{
  "n_layer": 8,
  "d_model": 768,
  "n_head": 6,
  "n_kv_head": 3,
  "head_dim": 64,
  "d_mlp": 2048,
  "vocab_size": 28790,
  "activation": "swiglu",
  "norm": "rmsnorm",
  "norm_place": "pre",
  "norm_eps": 1e-05,
  "positions": "rope",
  "rope_base": 10000.0,
  "rope_fraction": 1.0,
  "qk_norm": false,
  "attn_scale": 0.125,
  "bias": "none",
  "tie_embeddings": false,
  "parallel_block": false,
  "init": "trunc",
  "init_std_qkv": 0.0234,
  "init_std_o": 0.0,
  "init_std_up": 0.0234,
  "init_std_down": 0.0,
  "optimizer": "laprop",
  "lr": 0.000521,
  "lr_mult_qkv": 0.7,
  "beta1": 0.9,
  "beta2": 0.99,
  "lr_head": 0.00417,
  "grad_clip": 1.0,
  "warmup_steps": 558,
  "schedule": "wsd",
  "decay_fraction": 0.41,
  "decay_shape": "linear",
  "final_lr_fraction": 0.0,
  "batch_tokens": 65536,
  "seq_len": 2048,
  "doc_mask": true,
  "train_tokens": 900000000,
  "steps": 13733,
  "dataset": "wikipedia_en"
}
MLP neurons of a small language model. Each row is named by its layer, matrix (gate and up: input weights; down: output weights) and neuron, and shows model dimensions 624-751. Each number is 128 + 24 x the weight over its row's rms, rounded and kept within 0 to 255. Numbers have three digits each. A neuron's up and down rows have the sign that makes its largest values positive.
Before each neuron's rows, "fires on" lists the tokens most often at its 100 highest values on Wikipedia text that the model never trained on. A number after a token or word is its count.

fires on: "is" 19, "-" 14, ":" 12, "," 7, "inus" 6
L2.gate659:118125128118104121136160098099140144106146105156124104132095147141134083110116080134146146141118117164077101131131140154094146107161105155126154161105127114091090139114110136116145146109128171151117164081132118160106124093098184107136138136144125098131108125132111187152164159096144146159113176069122158095144164101132124090121141118132073136098155123140154148122109123136147133118135
L2.up659:103153126099146125154137114075125084112183092100098111181142203116139132143098094120149105110137137170116102135153090148123107109093108144122104125075150102116162141138164105156146145114127157136111150111137126120152103148131126140152119120131144145111123137135118155101109094108161140109168108187137122147131142104117138140127069129102135137096123117171120133101122141129104181120118
L2.down659:096176118123159134138097203131128105122141114110085135122150121117167131115135116112133098104101137114135158164147167125148076119152126099142109106163146118119114155121092137091148130163121086112159158136115171100124121157147110121098101095111178121102121101166086103149140101169146121111122153162090154125151117121145082122087107139056140137141155132144097124141130129076098147114129

fires on: "0" 25, " of" 12, "9" 10, " on" 9, "1" 7, " across" 5
L2.gate1380:154139172134160119106144142117129074158113146166145177135130084129103133134130148099141141103151093118141154103151095120072087098112151160154123149125133136101150162115096121139144124118116114089128161139123105158086138100108129167161152106131106162135148092098138122089138114133121071123136137134138143137162178151118116125140134123120130141155107131128084150114106113143150114170120
L2.up1380:132119138159131112089129166126128106119132151123155114138123148121100098100143145115144130124155098080093152126109106124081149119124116138105154138153128164103139144118104125124099162133162125134158104107091119156163160112118126168133123141146094111132118117102152152111117128128129163127107125159103139151095120104106144073127111168130136137154171107144102160110116110144104131123142
L2.down1380:119128138097088146113120112137180155121128124089080120151133111125183148094102099125101164156079144166121188168129136124120154174129140124130131111145124120182104105106133171134137090146132105150167111157103133101118069143134126103151100134123173140114099133130157109166147145130080137149138103119142085137159085129115152138088119120104141174080120080138132069167135142107112167148163

fires on: " and" 31, "i" 25, "," 10, " while" 6
L2.gate1304:138161118115173120139122124070139091083165134159132090126086136115116094121126153135147061102138136117120070127104126102111132128107151108166155174161101144113081110164114155170170131135156145112121148141140154126142125140160092150115155139090106135168124112151134107145120139111128132106128125115095168120152169111116109139116175141069128142103155124124172127119075148144128112052136
L2.up1304:158124144130162129165141109126131118088165096132173140151131149135111064140134122130135056102135131101142097136148154094103118157078103154156129143139135120109103115113117132148167136130132130110124136108147168121132123139178108123110112117076134133163105128162141154100135150101152136122158081131083143125197166107142101140128158121080143143133131166131157125130071170146145102054157
L2.down1304:101102096123130154141132109170136131132116132143108152136159160115107144132141102116141139120131113134138109141140100133086137097112080112114125133087136110105154147112147145096107101111094108141157129112092192159111105139151151080149101129142141083072109142140106157114157171119150126138124077140156118112096109140123136139132160081182101123107100161130109127159134155140133120130193

fires on: " " 36, "1" 19, "2" 13, "6" 8, "5" 4, "8" 4
L2.gate385:122122131104142131153129175137121131129150098089133125156194113122162124129115101091065131151099141066124110115143085138135084126111125127127081105095124121107123097147135134136120065097161124071142129125125112111127152111166125113107084125155143140089132171152076135131104137164111122099090151115140153108079120125102088134132165124153135107132151150127123126145156091117088099112042
L2.up385:134153191128112120153137141101070082198113093150123164097073123134103154150159116135198135139121175138118129088118127157127186125107174106105141118116155119157124146140118139123151086121130132129149118118102168152132121166107125135137127140164160128123140115102127087132115134120133122152092142100150087140139161185154104160110131178102130120108133108110140151102110075107137142133142
L2.down385:158095077141169114125157119121143161083156152102126079175168141074179093098078167151090105104117100124161112139145162090116085147119099139129104132139089117127136090107117138133078127090144129126102115147122063123105121093138127136101109126088112143114114106141121175118128111116125109109140147139098142107069122086125147097103142117124131113136129130117101128165123189169123138107141

fires on: "-" 28, "," 23, " and" 14, "ce" 7
L2.gate1258:144093150100162101107099129111136129144126106120133120137096160154122107137124106171109143145154127110124138111096136111109140105117109126118155113136089120131112102104075138101141141135134157160126117128143109138116138159113140117164124154150138101180101145082121134098115142113109130138140110112093138125154146134114157140088154127099147090122112149151099121122117186170120120096130
L2.up1258:091133134140123148128082157119091090079104068134180125136079128116104123134111106115160114124116152162138138168151134142158137148122169097076075112075132142128147121113137121086176137133103138125130141155131110078108123151127100156126116092129171135125126148175153104120123124137097122174174112167084109112154115135129147114120137091156155148094134120117151155121119146118151122113109
L2.down1258:153130108135102127133146106128113159155145135155147120125102109149138108118165160075104083117122136100128094042129149170177064118109122148115181130126115126140152146148116139138177140117123151163118127129100145157142159140140127149085104120151096178112094119128152094135138114122155153126182130122192139155127157116124118100154118142144123118178137099101135113151128103087137109111109

fires on: "9" 27, "7" 23, "6" 7, "0" 7, "8" 7, "4" 5
L2.gate1242:134134143104115137144140138163138124119118147076081127104120133115157145108147126118114154138126137115124113140095111101156118142132130162112163151205131119118081156088137133090129154149106122144129123096137105144124107125133127142124120112157086135159141124119120146146141157090125090135117176097125170137169135144119136098125167110120113126104139145152129137102131149116118132121138
L2.up1242:133134127115113151115099118148134136141159102129115149161086123107171138145158131085130093144089136097134138110125096127164159100123129133080139155146105100111128129116140128117130140112087099157130108135124096130124098109141112130157137110119182104155124151104106125125123142121106130118130154170115130125106124089111144104113143113216138125138136098087155095139115139125133110180105
L2.down1242:162110118129153137146154109099113116103146126128125137124146134135062105130114110117118129159140110103154120089123132134088171131170136164113117142077126127113142140154116099083155122150071126211121072118117107098106135137115155154163118117130107129132146166108146156096137111186078134104113117083121146081115132140163143141091121163164154139140102126123165124166092129122123111194094

fires on: " |" 33, " proteins" 6, ";" 5, " Racing" 5, " McLaren" 4, " Gene" 4
L2.gate750:104138091118144126116118113117140120133149131132140088109104151098142129121140089152148105146126125098078126101095174159119128130063108171128123153149112100088127118116122143100134138122187112157111151110114123158093117131130144157117155142140120118133062093093124107113098091127140143165155152142168169085112124115116071102109132129110130137110172137086155111109104148156098155162122
L2.up750:089101072127091109100172098109151175112129109107112138108111176093118129128121092146136128103129083132112156161089080125138139160146111127142147173095181106103146105097158143113111169177132095152153141139096117106125112145077150139132106125145139133119100079146102137153101119113150179152175147150169130086141095114108109074121122117128167138143136105134157130118094175164139145168146
L2.down750:094139117127106100128169130093109135138092110180094180170167123098168130104122108093116128141124157127110096159112070113125132149224171095150120140086121160123103166138136147128117129139083163132143152151134152095158120136131129134118089086125136168122176179143111123156144158098145157104126104155132133174148141152149155132121105116137097102123120118139117131122140145112140118150112

fires on: "1" 28, "5" 13, "2" 11, ".S" 10, "4" 10
L2.gate515:089135138121159143110102142106156115096155098100123105157130138101175134181139148109106138116113124105116148127164143120115113132138153112126108143141082131107112103157096105164137149091130122088136141112124152129094134207192157106105119094187096159125127122086125131112119149133115151121119157179128165088106177143127140124140167124089174111147111104080125178089150142133092129094144
L2.up515:116132058116164115150087156147153084114131139109137128165101144110115133154109127122147139119115153139136164128160094169041155127122208101089121117160110111124123145149114141128117079101119106105129162125141102135140162167159168143091123137143164141146150104133130122142150147145175088113115143141123110126143129143117138111145143078150143170120158149088104146141169084132091120147160
L2.down515:158084130104122119129085129133126108122165131134124114156090134190146117141128135142101145143124109116161140110136157153128106123125128097136137101125087092129175129134141126167147120134148125158118113116108148111150133130141168147142154114119113176135134135150140118111136169141047169094163130121121138113117151138129110120139145153089129138139104127113140155176083143144146128125153

fires on: " in" 37, ":" 16, "," 11, " of" 7, " on" 6, " and" 4
L2.gate684:145147143142123132121135158126130122128127066169141127146103092179133078141146167111125125105143139101136147119102123103082157082155131133115156131126116174067083123144121136080150128122155083171107101093097151142118126119115162145174119113138115109133122119072154141123121129113155173126103139103190172180124176103081096130128122138121128154151137079124139156090108124146121116145149
L2.up684:170119145109117112116107145117113123132129080141160141146072091140107102142114135121166185112160134121137156141152090127112120156125100120116139104104151111134094117141103130135139149126149117168127124101115145137103155146095074117149156096129112083174141076098125170111173114120127138122127135117152147135156156165144079157125119157094095168137130159133174152124120149155149102161146
L2.down684:123129131114142139145107136113127118103089151086115110111147098106138157119123117139111158174098160128125146129143110121106084195101158148136128123126123116160107088087103126151128157090089121137140177139189138094117148164138099100112133177106159161108105130176174105131151169154088106178109122135132107063126104121139172159099115112149108153102140116152169096161146141075108136098103

fires on: " September" 10, "===" 10, " April" 8, "5" 8, "6" 7, "-" 7
L2.gate916:142199134129150101145120105133123080121110111128124070134135132150073146146160108127114110096148095141119078157137179120112128139155158137127128145142131149134114136119097144157165095138100139145127131098112089152134119149111181084095114161138071154136149173140112109142118119114104090097122117118096145107135149153117210126082128124119139104128165125099147166118079085108115146154091
L2.up916:124155150106145137152124121181116074138144113143148111133154065134101141134140077151136123163147169136121099171144146155153108162140174145138114116107151139153165133180129138135142083104094107161125101136090138156134074112108103100165151152082143112139138110127126130093133135074118100129138122146148096127129126130177123122130122131124120174117139142130139173141111117079145119133164
L2.down916:144104125122105150119124145126157156162113162113157100130119162176146104096117130110138106078106110157171137138118110151136088129100123174116124144077123115112168115143141159172133132107130114164169115108098084185150078112113130108152083151093141094083105123111123130182140125108158128140120108168139104129130104130131116126105113107132118130131138076147109124148110107122163167135159

fires on: "," 34, ":" 8, ".," 7, "-" 6, " et" 4
L2.gate2033:125117107127105123095108084116151127078142107109144118089056149140137109124142095132160133112136096141107131118160160106112126118125162139141177128135115101113107137092148154121127138154103124110113167120141108168094160131103154121090104152177123093170142094062133171156163083100125128111149139121116171116147146145139116137123158128102140121119131117136168121121093140152100162167114
L2.up2033:100124170139132124144148122121162109067128100141150087195157150170126111143107163137179090129108124151113117104146117123141109151083128197107121150139102163113150161116142135150156152161142153129118119097189139139148148145112121158135155114114099105151119126152137127085173124121126119171180158178137163135158140138100148136124077079103156114103132136159159161084118189112132141100135
L2.down2033:102165100084138139118106140104164159122114132100091113105133099128129137147122131113092138103101151099105115124123131139113100135152181110092123152167118113153156112137108134100152130118126102118133154118095115115136174095144175152097112090105097144112093126138140110139122101110125141147180120131137130130144141138136118174111098143121122141160128088100160135124113127066115184156118

fires on: " and" 22, "," 19, ":\n\n" 7, "ly" 7, " with" 6, ":" 6
L2.gate815:080152103131168067098093116060124072146127133154167082165085097122093125141105148120167171103139120159119084119152120134113104112107174127122124157136088134116168098134121140111152119141142124141101107115134137136120129114136123141120113129140091115076124107119140156121121072112116200147187106120114116117160147135118128164102134159073095111123177157082165114139164121129112190129117
L2.up815:124146135115110082121132144107128137141119130131130078168152123173167095102111159103108132141133109120118125116121142133119086115109164129106147120103091146090121124122153164117126121115132096108087123113152085134108109150165143132138099156152112147154117122122126128109113099120103103153142115083085130142114167121151155160078139119123136112133152129094091116156140136184120176118131
L2.down815:163112108160101140080146137125134152153153104135154104119089114150133153138142126106168113110139105114143128092145139108113134084163132164133083121104087130147137128095121114077153084125152130125132087146120134118107111066134153111087151122117116123093097111135113127133143105133108150111183112182158104077100140138120104096100136106150126091133070147114155131167132146079136133104106

fires on: " and" 43, "," 17, ":" 12, " &" 5, ";" 4
L2.gate1765:175143104107127103128143145107118106110172142113117085135153144141136137133115111139131105090108105151074093083115113171141150124095152156127139156148106107128143090111131135161148141143145127102142166087118131144122149126121086138077120138189097120123116136098116141158151163129088138126122143114152172126133161131147114124118122144062132123113135120162132108088112142107150125120089
L2.up1765:110106126108121159115123097115068147136140090134114093150127127176108102152105112130143097124105123121087116093118102167154161167115141125102117114121139134142119076131161120134155157104080147130140116138105105162125146137102120129088120131145125154160104098141133155162155163169119127144146093113150160142152131138157133105157098146079117126146141143121150089132096152101141132118120
L2.down1765:074151096088111157129104088166125154167090117118096169136126145100102115141160151105089138147088173112168082120121111127109150119164120099117115099122110151120126111137147120113096109147102138110121122151110142153172101094134181086140137119080124111133154117167174140141108126130158096125148085146140130150123130137172144146112146187169100096125151153085159117163121175148078094111134

fires on: "0" 72, "5" 16
L2.gate865:144164140159143102113120138121129123156098101089082123111089170153087131135136147101155150137127153158121131132071112139141140102147118173111104136162128110161110143136125157123122120123121117130146121142137102108156089158128100150151108103129108132142136115077142120150144130119129154171111138124105123136143135150169166062103168113118109103100142118145099156116125143124094137152148
L2.up865:122127141118143163180136135133101152135140139164176150143184126187110135143112143124097064136102115106121134136126121088156135125126129160106148129133141139114134137157139140142123163121101113153117086088123100153134147107144103086115130155132114169146162129151095121119154109120130101102141104094110146148152167125138132113119105155159127132133125136125128088145144118134100142104133
L2.down865:110110123117146116122112151132123135114126126127138121157134138125123141163154151143147098161107144108124105110109135070121082121142166122130127140169090136072103077105114122098132161153133152130112078154100141142113122109176158155110110153146145124128120165145152120095127135086094124107110125130105146105120145140122153099164117116140142137128119174103123118139084150169135119130128

fires on: "1" 29, " |" 21, "2" 15, "9" 11, "6" 4
L2.gate1731:143130132143132104147132110129146104133101174126092096122104098132151131121129127133165184119116076104112120169101130120118091127114143130168128110163113100148159151135166122101097131068134149123127189098140114136087173153117163167138147112168097141115143161130137133152158100125172106107103180151106138107155109143111103135128119108122133101107118115153139157051187118136140078133118
L2.up1731:127088114148122110119140144082152067100126103132131098120155107122116123120083117115153151162123120135144182122123111110114108106104173098102161179106160119098135119115085106144108150133134073094145148147136147105109116153127105153127125100168137102122131119130151100098117161143155113156121158122110105117134133086131142119161102130129158135144134145128120117155166131087145137124133
L2.down1731:146092124124074142118119131121147132124116128156107109106090130085117149088128090118103109152095130119097137128137111161091072112114140120124118127112146173132099156112132145180122162090133144139131140142115128116131100171087139113168122117105122116122144109169138109132075113155111144179086105115120131119136110091123120167168149127135133116118122141124140101114113161117154173124154